{
  "d_model": 192,
  "n_kv_head": 1,
  "activation": "swiglu",
  "bias": "none",
  "tie_embeddings": false,
  "init_std_qkv": 0.0523,
  "init_std_o": 0.0641,
  "beta1": 0.95,
  "decay_shape": "linear",
  "final_lr_fraction": 0.1,
  "steps": 10355
}
MLP neurons of a small language model. Each row is named by its layer, matrix (gate and up: input weights) and neuron, and shows model dimensions 0-191. Each number is 500 + 25 x the weight over its row's rms, rounded and kept within 0 to 999. Numbers have three digits each. A neuron's up and down rows have the sign that makes its largest values positive.
A block is one neuron, or neurons of one layer that tend to fire together. Before each block is what it responds to, as a language model described it from the Wikipedia text at the highest values.

Verb inflection suffixes
L5.gate191:525512525487454512457497502501554518478513529476515491481463502477515534541519490503535518470536449558473508478484497505475475488504528511506559500515544493496520488510510471510512487511531493462539537532467503528456500488514491534447461456502517490494481483491454529456467530507432486509534524547525513528526511493510510504508457472507514483512486502510539541489474492486511498471498504478472507533494502486530515499520529524502458503484507453515516500459513482541470527517460484498494502504492494481498472485518488506514489509481505515522482548521506478472548494418496501517
L5.up191:479451527388517525505487514463519510498499532503483461512511524493509535495488543514515515517514517496479528460494486528525467475490531439532481467480508452520498486491461484526533523489468515477521441458479508475510466508495465508508484476499493466515489509486484467545537496500503478528498530470544496485530517474532492478503480523531516490471405468472531490496512498485496465507495516496474462496494497496530477490508481504513489529498524463499525495507506525452472497496463469474525483462539482474481444500503508487499486513490511494534496521483487489512491500492478496509
L5.gate211:501502497475546526447496501493521491482491530570478495474464529512495525502487498509514531494509507513466483488482492525489516505506500484499495538531506486485460494488470500492543523498497480481459528500531476497475541532503499474547470520507464515490456504546502507484484496469488473502477470513466509487497489502438459526505460524559502436487547470479518477504495464511537487520465491481493494511458552512530490477485464537484512481468498449522517483509502539498461492531504480469511520479543527487498535494518476464532544547508502520532503470517524495451542492516492488493
L5.up211:499525533487510473492471442500498486501515484468477471499510469463465546536477471508520548507509503531493493481495497477477466484510516505532479492533496432497475474496463469482474489458525466532519477505484513478461551526484467502546469530517473541485452487497512468470458475545497492519541507485558486496471478495513507500459470475536516479522478482501532501520500512531483492494485535509482490491451522463509520475515521521486501486495504467500539517467517513481512537511478497459524530538523490517480477532537470468524498510487543491504521519505530453517507459518473520515

Mid-word subword fragments
L2.gate120:473536505550482486517487487526529511488517485465515544476494527477487482524546464483520453553433469481488510516539465524484527493471493522512467540485525502487469520501474488504470530478490537518514529506515492502508493474529511548455499430525458489458475471531482474486481501487474509519488518506485477489476529516487506468477492504519484507506469498496493498507510483512515467566491488522487496477518453474490474547516506495531501475524498508500489519489455483469522487471519515552487445495523476483477509545492495502553508531521528458495500539532535476509481489509516532511
L2.up120:506511548505515477521482500508510448502514544475494502516493445482504517506503480495476498520444486483505543519523491496511529500520506517470544510503530475536502516488477524498524520506498467503533524505543503496511483437520528503447491461552456456536502523495480513524477527518477508540512499521468472537477502513496503488459522516498476487504490483463489499511484471464500469512489457517496501501478454463505516543532485471481554491514474501501494465470537487505501505511535519531443429453457479458476529529484518492558495497490542502515503506516497500511503510479542526488
L2.gate366:447485525525497485494507519508504537550489511439500528507502480511543467484474507480492479528461517467517527524515521501482497488475473495491505510509520524492511526467550508510564497509495459498493470501504509469484445492540497532451467467523474500503556488552546499494508532483500475491508516503533503477513495491509476556500493525538494516533461528524484464494517537498500473475540507487502512474467518511562476502505495488455481509543522524512483513527452494492467511474457569491536477484501514517477522493529470466479476499461478480498496489494495494491467526484514523529
L2.up366:441491501488544480505513452497508509497505545497469470523512486471483498480480498521521489498465488486506511506489491500489513518527511530491495513478505535501487469482508450502538464473466496475493504488523498514526504489525557517433541504510520450496507524507483519476488519508504483534476540504510524473532493463475489541507537523540501514503547544536459466492512475483485477453495508513518488478498466508568517506487498496449533497497447501499501461525481502538431487495517504482525491521495531466486517518477490489529474486485531473478474491550490465468486505468471556470
L2.gate401:491469498516502531495504512453556501507500540514463483496469479485492483491498537479526468470520497528471537488496538482518489534497473481514489476522490510495490483517534487480473473523517528478477513511516496523513492460545513521467474490520536482470499484501500545487461534488448486477501526539503551461477448515510510512519469469526510498547499483510481472499513491475458527480520515509470511423472532507500516532503514485468481464515491478458465514506508515547490538531512506473521518478541501497544557492489503538502522503472489520514541442521478484484493473467531489542
L2.up401:504468487474497465491484505485498515478487494490529548512466468493480501514524459475476492526494505484513505475517502486502526548515467488491490475509484489497518525473487516471506494481462512493515474486494518543475481470469488505462514536494512541495516497495539520514508544528510487547472492508499459488505525546525507510440457506500507495488526476528542502509487491524512469472466492487483486489479507511489506523524491512512488488496467514494526420498504537501541539490586499473503485503519504490510506524461508494530472547422482476484517468527509500458411495476482543524
L2.gate451:493483489481480484499511482529512509471457501509507497454519492494478505525472495470506490485479528475454472541504471536495514506534517454528507512517507556478496479487516546537498493480550460486457467469467491496477474515446474490495479507504506463511502487494505546509469553480483479464509478511503513494493521506451492507501492497508516546521527547555488472504432509492520484487514490499513472512454529502497491527515505477529486501477459503485440505520476522503529468488550539463511495503527493485529545516520534476496486573501522524496490512540512481474498469510451496493
L2.up451:528509488551494496511523500531534503488509540490499501468530472498459495561530492494497472507428486483490493510507509540486484472530501504498496513520502520460509499531537509485521491486551501488452495499498538506464485528483489505508468527512524459502518460501466513515477484524507430473514516544497505478511478515469495506518504486506516485546518541516491527492511482493527467485522503503540490489440509512520488552524469530466473552454479473531487501542514500517502456479513505479512525516517490515515488508532518484517482527514552529511536543562504493451461518480468515486

Word-completing suffixes, mainly -ing
L2.gate14:510471507522471549525489519506474500461484482507479477486490478522481485524485504512515546495473574485486496518512473499484502511500496467506507522497488540488477489489477540500525480531550476524531483498501489527491520528492482458489506492537468523517494485509538488514477477561539498507529426489522503508485461490516483508480500542500493492496545490521544503504457488556464430519485499490516505501486432516524488533519472494475462539500480552512450506498464512480535498486471531492506498487474527491464484526488536495502489509514495500478537500520462479507477505517503468566
L2.up14:542488470501486485500504486471504519522470501498512495479461539486510481484496486515493494519509551517493491500467489496487482451473481490509504490464491523469515536520480496459538487470514517474527488513465448524498490521551497490479489559512459528503472528510525483467495491502531515492470454524507540430508503461526516533526492496503472501523499447537513525476470497531488515537464492499508496493506481500535521508481429535507549491519441525475486522457512539532448517503505480522506474493459538510488511488484523517504501532504509468508504496482483426489498528477519531480
L2.gate121:508496476527508474494510487506470491505463514512491509504506521523495474462460482522533527516507537549499479521504495516490522508498488513481501498491467508528500483524528490527522471476466476506524508505494483544522568511509500492493436523438471473544501513516523492550480546495497489530494502451458544504529506533528513535532477486450464485518499524510501524472472481472470487488493489492533514510485468512502535478540495504489490526480539506509473522457530508452500495480501506459530506514479503484472541503518497543468483482510474517470456536549504514425492497475467452488
L2.up121:484437467505503512533502509487482474468496505485462482497513510515466488470454470504498496517515519550560496505515509510517497515545490520534506465488476493531526522475509470488495489479479497491501520475504435533480548521457495513493512538495501489522498533512550486506485486501485527478495462503468551457525540486554545532510477508472466545464466532519505508454520486503466528474531501484459476487482501521488542514543504508476479551471522487510500515498488530523514507519494477469516460523506527514495516509492468555495467516477444531521480526535499488477512490505481506517
L2.gate228:462465535491513507495537492537473503496537491534506532498454508504533503498476504518520446497501515497480460521492512501496520504494550481488468513523456555487506485500499529507511518495506436509517436494480479539489527495512532491486496491511473483525491460503518461482480496484544528513517503502470493483495499466501524515507512557485527519531495461481497478553459477518501523469489500446472489526503500453504487479495520495483511525459451539496516480473466491491483453504518477502528442492489547524500483515508504497512461519492482491530506509472501507555498452472506563548
L2.up228:486519531515490508484564529532520511536494449548462486510477525481518496536493524480489491543478508502460485528490482526505482498495492525482496505506444477507472480543497490473538477500457502471518502493426473547494542491497504545481523544474520499521504513509516495526506519481523501501513528484455493479523556463560538570471487477480509494542462489493488497496529485507500486515479477523481485512508510491499477475521506510475550488495477514479474500537485491504500496467512480525494513463475517514488482498566493510457479470492492477524503453522518480516454469502470500525
L2.gate377:514495510506465515549503490522455511527498478467536450480524484530544477494512479508535521504504559479481524497499495504490499516489493506536502540498484494522524497516470514511517534503520506484536520508497516502538445475496469498496517490491473538539491501505541505513493512540513501475499482518511496517498490523530515552472517482494516485482525501531485556478468504488460471490456509443487455521529497515524526469507517483548513524485534513478456456509461502477562526508521472496518501501485452517490522503506496492483504501504430508410517480518492491455503509501541461514
L2.up377:471492510511559513496502456488488493473495513504500505491551481499460509486463499453507496484491490534492489525464505533481504497520542495492489508532473499493511510491479509502509522481513473521528486483444491516478487466516495489480513465492485566546516536550538492485503530513488477437498495499518535465493523516472530473482507530548458486519549480552500512488477497501490517518488511480439511547506517509541456525521503488496500482493543504487467492508522492493523521451551493482504517473504557516539525512512517495516505482474502463454507489533536479500476460454502490551

Verb inflection pieces
L11.gate4:519473544489467466449511532493489487461520497476478498470473479525493518515477523490526476526449515529530510499495510511478483478481482456537525516509490476512482499512415448487535547516486487529495498507502486535518528488478492510536496535531473531493510502477517514505487532476525563463464498514548515467458521481497529488497458504570479494482466495527496509500504457477489489527487525507523536531495500537503507508523486527525484498493501490464504500526467516500496477499543481554464530466480545573464503497528483512517502493509517479494484509506513455491493499488506518499
L11.up4:472489519501451499484536476461530463437508473531519476531486523504482491457488483488501510519522532511563497494503495451509493551501518502525526510477469422483515509475503514500482515511503469507523468498474480480504522523493486495458495502475492495452514472534535535487527544477494506524517484487428495511463483490510504478542481473508479500511482518467475508493542511534492434498513497490527516505540530493492499543492520479529531470530458527534501491480553509544536462503495510504537502454510467520507513505533501469518516496499530487491485496476494506489551514500482478501
L11.gate33:507512468490500520519492501476528516555497489527552522494483479488528493491478559494507476517438459478514553527514501528529524484475499469518522457564517566516513517523507502520514459519505501520530499516473519516486493483509497479530482537510530531486515462534491495467488518481427504448507507456517492508477462472520518526507466536501484473481454451519493522483496486487510517491525493505519504517500465493527508475540510457511500487484489517536498512482496551507502495514493534458503508510521480488504539461496474495476449491518481478463507497504548506550480471510518508522
L11.up33:500476466525498480505510514450513466520490462493503513463484455483524525474528512471463505482501511541502481490488469484502530462502453503493488522472537468533478490481525505442517523490512508538507514483539486454458528499482482482502497526511571501498485514478521529475479519511484504457508512502545497525499480492485529491508500485552553475529481475486516506519501497547553484521533486461501485515497494465473497462496513529485490495469534533467497550491493517506516509510534518515542522533522528489470527508484454479453502513523479555494521463475478511491490500476543558501
L11.gate113:530509475523447474474485512505499506502498516530494562530482477477526505514517483471492487504529516455519462492485461532483557532503498444497523484481478471515471506505459527500507491526504489530546482479497501544505544508536502499440500520493526464545498493525493526489514515521500562497530547457506503544512500529503509466478483543519483473498480521547507523505492498498494503536471508548478489537482459488498498513544506494475434472487499516494479461505489522470506535534496478510492482486471464491489535486508490562517473456492497502483521538476512511488507460499477498518
L11.up113:477508470508476462501493468492480497514499479474517539486487491486493498506494479521535472503525486464507485436498463473533479492508483494509532499531480481517476484522499531545493511564523482510516482494496487502511523517512501467497498467486537513489524479496545461504459484517518492515489505532491489509481499470537492503460460485535447487538462463538496526487496516537503485498526495464464470502495501467516508444539464478530508498491533541433564486542495539453500477499477480513476488545511527508497482475485459527502475476554501519457514507515469514506519481488446480485
L11.gate176:515484500505509478490477549466459534461507480456505500472516498498477531533466494485465497551560450501491499471494455497535529552510479477505508540510463511543475516492471512509556542492487461524517477496502550531498536488481507523512492457521492498498532485520482494522530534504500513516507517563569515473512464476511505518489555473538486517515501479503453453475500511483485496484517529472462445536485478482541508509523504520501501502485536515485515493526524522518509490496490481486461509492492523494490513486506512499457474484491460486471505507528486550480475497519489517514
L11.up176:504526464479510464567511512506537478521489510443523479480478468479456526519556487505472487535495463478476482493528470509516514493524507523470511500505470513523496494489453518468511458515461499460462478470512486504538532508523532485498473515530499544505510522515503471476500493497560533481530478508513532529493526433486541506525522511513502491525487471498535560482518510555482464496499535492473529478527525526514573500509468503512484478486486487469483464507483495519498487473544557512477500480517525507531484477501520501478481502522505531534463501504497483500496523499475506501
L11.gate227:507517485503502494483505476443506565481460456515533519496511477494528522493510474516469503506529505535495496482488424459469463478463497498514534466513493465506534466514523520473511533506526523487483434510496535513522523521504459487500477477547486491525506495502491499470525519532511561541533495493470480558487504531491475496504473512477477474512430508510442508507521506500495515512485475510468482477480467483519487498445502514490482527522508479496531527473508503494450476509468481488526502546469492511481501517462498470507522504469503522482485485509503473512487444522473464507
L11.up227:455545499504446498469508499480494508496507529467457506489516544499505485515465548494476507494499545421474527490498438493505496495474487479492505459480504506524536474537508493499477484517507494485532492517443495456552474459498477485504497477494513489478496500484517505468495469510525546494510522505504532512518495542510521501482524541511534518537507464544475545489532482439510500469474457465475496492509510480493522502529489477496475517490524461525514530511459491506538460486544547506475503483522460497532485493518500502520461477490481476501493476521538474520455486520530497504
L11.gate238:497477516511476494466500482487496483538455481504527523447514465494543519513514537471545517485518487473476510472514512499474504500510455452517508513510489496530493492503470486516481482489436498498514483529488529503511491517440509479472492479510493436467503509484504507525483513482503475477479469502532498525468444488475482498465468530525457465484495500478440520523505489472542453532511528488445460475506517521429455468502496490484508551479456490485494506512491507520479470477539463503495478531518524500498530514488523492520489522493498504523534543499519507499543535515467514529
L11.up238:521482520497498475500493483444522507486473477515541503507467469514507496501498512427510525498535485497497525533517486516453519443477518513525477497469495466518433481468530489500505507454527509480517487515535513494495516525512521507466493537513485469536488456485517542488515509482498539507474484504495486500502489484472472552464551478517465477490486481494495529523476487487528460471499470469520507502500504521541509490499508533523549479476446559472485528541517490491471512501481504495547535511462483501449514492486516523489473488449498501503508559459502472464496502520536495487
L11.gate243:546476522480508467496512548519447506492505465492491524498496487521501483517513510441519478523517507545535494467535525501512554506506446449505497529514453482522531476486522507519521526506506473480513532481490490500495501530474467492511540467487514496478513528519507510512488530496485485467470490479525498544496520459449501525456480452497467491554482498508481479562488505530518534470486513494501525532514518489519490479545525496556533521488477524486514535483519567534497507499481467512466524472506486536518508502463482521502478508486506468499532522514442539501484478501527502505
L11.up243:465488535515516546489536525476491495500482513514531504476508508520485446473504519477515516499542511505517500496535463495494540467491484504458523465467500517522495449482516516498528501530538511551543518451504451525533488492483511540501476480497509519520518500503519524511483507524537496487476463522455480551487475537500475530500454484524500502499475503571517561508479531515469518518468466481490514482508481521515513463530517524482511496517473552501515540539525486555519501472516528464497460529506513479529524457489461491513488475495478539532503492510477524484507506472488499473
L11.gate262:501491509511501543497488485468514507553503508515463527508477496477489472540435503482553467528481494465476534454497533488522432487487491471508509540488471505520497527524508510494482518514501441499506477561485501482491501494487563514484501513462515528476524514517465537499498492508498522500464527468509531508497478472516481499502484470493487492513469498539495474515496517479498516436517480463533458519490519535526536466502470528538530525508495512478505485524502524486512525512478459480510499521493530529480568505546515530484467527516486539474472514491519496546539504489521526528
L11.up262:501511462471496535454493491537484473492489525561523510471505480476486523527504482480507510476506530479477517499482535522481539477480517493562525490529480475508529537550473513485532502467485500504521502499534479535530491513506509472546471540504493508508518448517495535495466495503470508508518585519501469486489477526506539532506474524500521442503537499522513534515547516525534481521495450441500505522494533519524482482489543466516516527476518535461531470502474499485503519486508445469491510487497473455490508519503541477512495526469504517490481515492474476508506531517499484484

Mid-word fragment continuation
L11.gate58:472512515505495550500530429472535515426467497477481499471522487499512508508519507468483496487469484487482488428516508497500480486518501537493492506492504507480486499477517499499470496480488487528496490523486502543536520508496467486484492521515516520522531526495506537474523495532497530514457479499511483491482513465494498563499465515509476514508513531494467481473494528469489462483488521522488494501522473495526525533519440501470475521552509493490499533546523587466482492482474486470483498514421486507506459527481470523483488543493511498446554497492501498493482489478533489469
L11.up58:455488457463501543494492543452468526472542528509505506500501498520508511503533515479519524442557531511464470505487482465565471503476541511537529454487497458494482510515483452494525507506509468507485485456529490508512500466477474476458524491526519514546504453544487498497505523505506513510499480516509518494503537539536479478539480466467476508502554516491486516517528514502495526543530462517506460488491471494492518510508508494492519473513461520478482495479487488522512514514459479478534491495545509464528494473483464512519493528485513501494529476525457502503480506507519440530
L11.gate179:475504508505473484491480502541502532458520453504522496437463544527484512450466477531485463481481506502477500504470509523536511527518499459485446451515517496526488491508473497493510497553496489541530498471506513476478537517500503505502489492511474472487498450540476515507522494466473529473519533475487495538528471510482480525484488505499531456518499512542485496480525470523468530502535543520482453507499475536493456492530524478528483482498504486521498472524464501504448497516515479513506476501530515476515517513473578506508457525491454476531487539528538498487465528504493496505
L11.up179:447533522553467504537492505500503490486535493510468528484522487521470522491496482529499485507499468492509488527506510487529468503494515521511473446554516497488501489495506547499522502536557555507496516500523542485478493476508470535516525499501524518474466494557457504528490523483464503478512521532473486487460487479484458510490499546528486430502510506535457488479478488490463524493517524509502478494460502515493490478487531519501491430496511455560515499505448520496473515528484440477513482473478471490483489488451533546490506487530489509496539510488530490515499485494495533489
L11.gate277:514474481485504498512507502513542507519507504485494504435536510488469507533536502487519515550487533519523525472445490514489499485526483481483476487470462529469530475498486542494486473512537483468492488444468511522521533497496474472542512518531486518492540473489531487470526490498499505544459504498544479451510530565495454493498492504506483511515509494508512507509517485558475579483466494499483522513521478511514491478484468519512479524502470486460516460467486490493478517493512456501521479437504514489504486491482519513529516499527496522514521497478528470545473478537521432513
L11.up277:478477451488504493483499470508507483518496492452551510505505482523481503526491487511448477503518473489526480490451550513503448499492504530470479456487495528494501516515514512528468492490444535512473500509491523562552466524519517477468508446499472525493513515507489473472533495490487512497471492511486511480532521524494486532447543526490485526486471487540510521480498495516479494490490500464536509471506505525491459507487475461492494492491486523534534469535470535484477497474523493517510484460489521458513542473499521559479515429524494480490492553538488494488497503496467529551
L11.gate286:515462529517518546511502532509490474482514458472469530498479493521491483499482501487498517515477497521486484486455474512489443522487505517507508473513471492481515509540453463466520510499497502558482489493505506474526530498482493487467544504542484507538523469535520509496532499474505477480481493463500494462468486463487466507523512491484499456563504469523493459530528506498477530518458511476511569520459525500487523553531515524494513496494525469470483467441488529531456544489511515474502500505527506483497492486505532538507540475498490485510511463517512540508516481471458535554
L11.up286:522547495479482513509513518483504521499498468464502495531530523495529530508522480537524534494530465516489520501443537504523516513468558485460487491515478548514512463497471536508484527517490473507471479528469508533497474531498487574496523456496531520490461486485503471534476532493500495517476474498519511503471499561474509506511512558517519540524486504523516475518499471520470497528490502509557496476534470512495467486487525503495479483483495492503534468533519483503430527504519451506461503536518500526452507463487515543477536457494503519527501527483495515500481497503471472466
L11.gate351:473445511480536549510458501494530491539487526507502508528434483504505480531463513519445480506496534514496521557469499498492520484506476504507479474490502464470496543502460510548493502495493473472527504495521494525500501488555505526496526494521490486513500529490498481490477463531455479505479495538493483530480478479509498452483500497475444513499476486506519490507457509503462539467465512493521472485499510499471505516481532524479475498509510518497502452496482491491476507456504545521556505507495450525515529480494483472556507500527494502523487480480529447472451535526463470551
L11.up351:509521499541515501465499504479489464472483481465515550522504534534513526488524460524520460483499489502467465497513508505447535513497513466514487495506483541476456498465503496517501501527504489533509518534484476505525447499528512501491524506481461523495508526540497470483511499466505469468463520476481513475515444550461528457564468489495494503476493507514488457476474484503473521487475459478518512498531486516524484466506522528485472549475539502466497479498523534491455482482482489499488514448519462499478476442507495477490495514500488474478504508448498479480557531518458508526
L11.gate395:525508509517529494502487468536533468489496489472498469475538467529528494521463500493556487519469487503508492505481471520540497484559505509459459502507489516503457506496517483485531465505530487478473417492510497482502495522496541496466539521499515517531549533504476525509483470458516438471454502460520491477521455503455487493515463517534480499548480468493528518474491477466493497476517472511493474487478499472516506458516489491464451513505519547539466421489492509463513504492521500518518485539489510494532516462517526481483497515489523523496511497494475506486480517492503491496
L11.up395:505517535485543502509491489504495490531484512510475464506506508462542454499495533507514491478502541500468474514475506553551504517462490488504515471479510532513508516543519502513490506454482457517480493491488488490480521471504543493513516482483485468548506518519488505514464539518518499485470495560487516506553461540528506495486492483501542446509466512534511450533516485494500512457488491534525439487486527513489504493522540494520571473503505521508496504472512581506494516482470490517533508527511482488462484499501459463483476502511485499465513486517523507507530499497527539563
L11.gate427:442563544492444507482508525487532502492471530514492561538488481505519507497476492503472505506522527511465491567439452499500525526459501539506556474515516491550499507485506484507528500488490518492527491481487487516592523480516497483494542533480525446520495524479460486478481502465542498521475500520475513513501513467462500519491460514486496521518548464491500466511488521469462476489504510500513526518506545479496536518503521476511467529493491458476493489488499515503516514518495483487504532468520491464513490490495536502504492515476494525493511514555508515534496463489488504499
L11.up427:497445528512521481531490540561475490491511498486438521482493528531517480517529495532552451503504474455451519504515530486418528515458462523547499490483465527510506489479508467502513486488514474534498460523509496525499561499498523535500514493511540496470548525504497487475505474504536500524487489477488480489529482475522497524469527520456497511519543520488521499531492473443487509476495517472529499515521476479506482497526503520539464503506531523469526543515538502489495485460536478526499505525479504485477512459494489522535499518515493508507458496477522476481480507481492531501
L11.gate489:528507442516531492539500520496494528515510518453541482481516494439536451510482496446507451492526512466537497520479500497502498472461506519500497503505501496530527500472476478442520525530514505484528460509439515522436537526510509518508499470542495486492488519462514506459501495538476512444442503491476468491518447539480454475493523508518516522527478470485527450520518503471494492498507476513546518514471523447487503524507489511482494501514525513533491513483479504525487511476478469469454474513522505484505493472448513521522484464506503477493506489507493507514471484522481503486
L11.up489:512482454546490499487481501510493471477492487526474496491522492510463486514531491504552478462495496498515482525507488511518464492539465485530494493502498534520468462472486537496498510502519510523518516540526487532519490514469489560468502437500525427553521472520542512509508489504474498509506487525465492501527499483491491510521503520516509550537469494502499462487457496516509489449496491480510518497502494524527479463488465537536477528500565511512485494467465463445535481501485495543461481530479507510498485491472435543496491489481517518487512507503526456476454509537522527479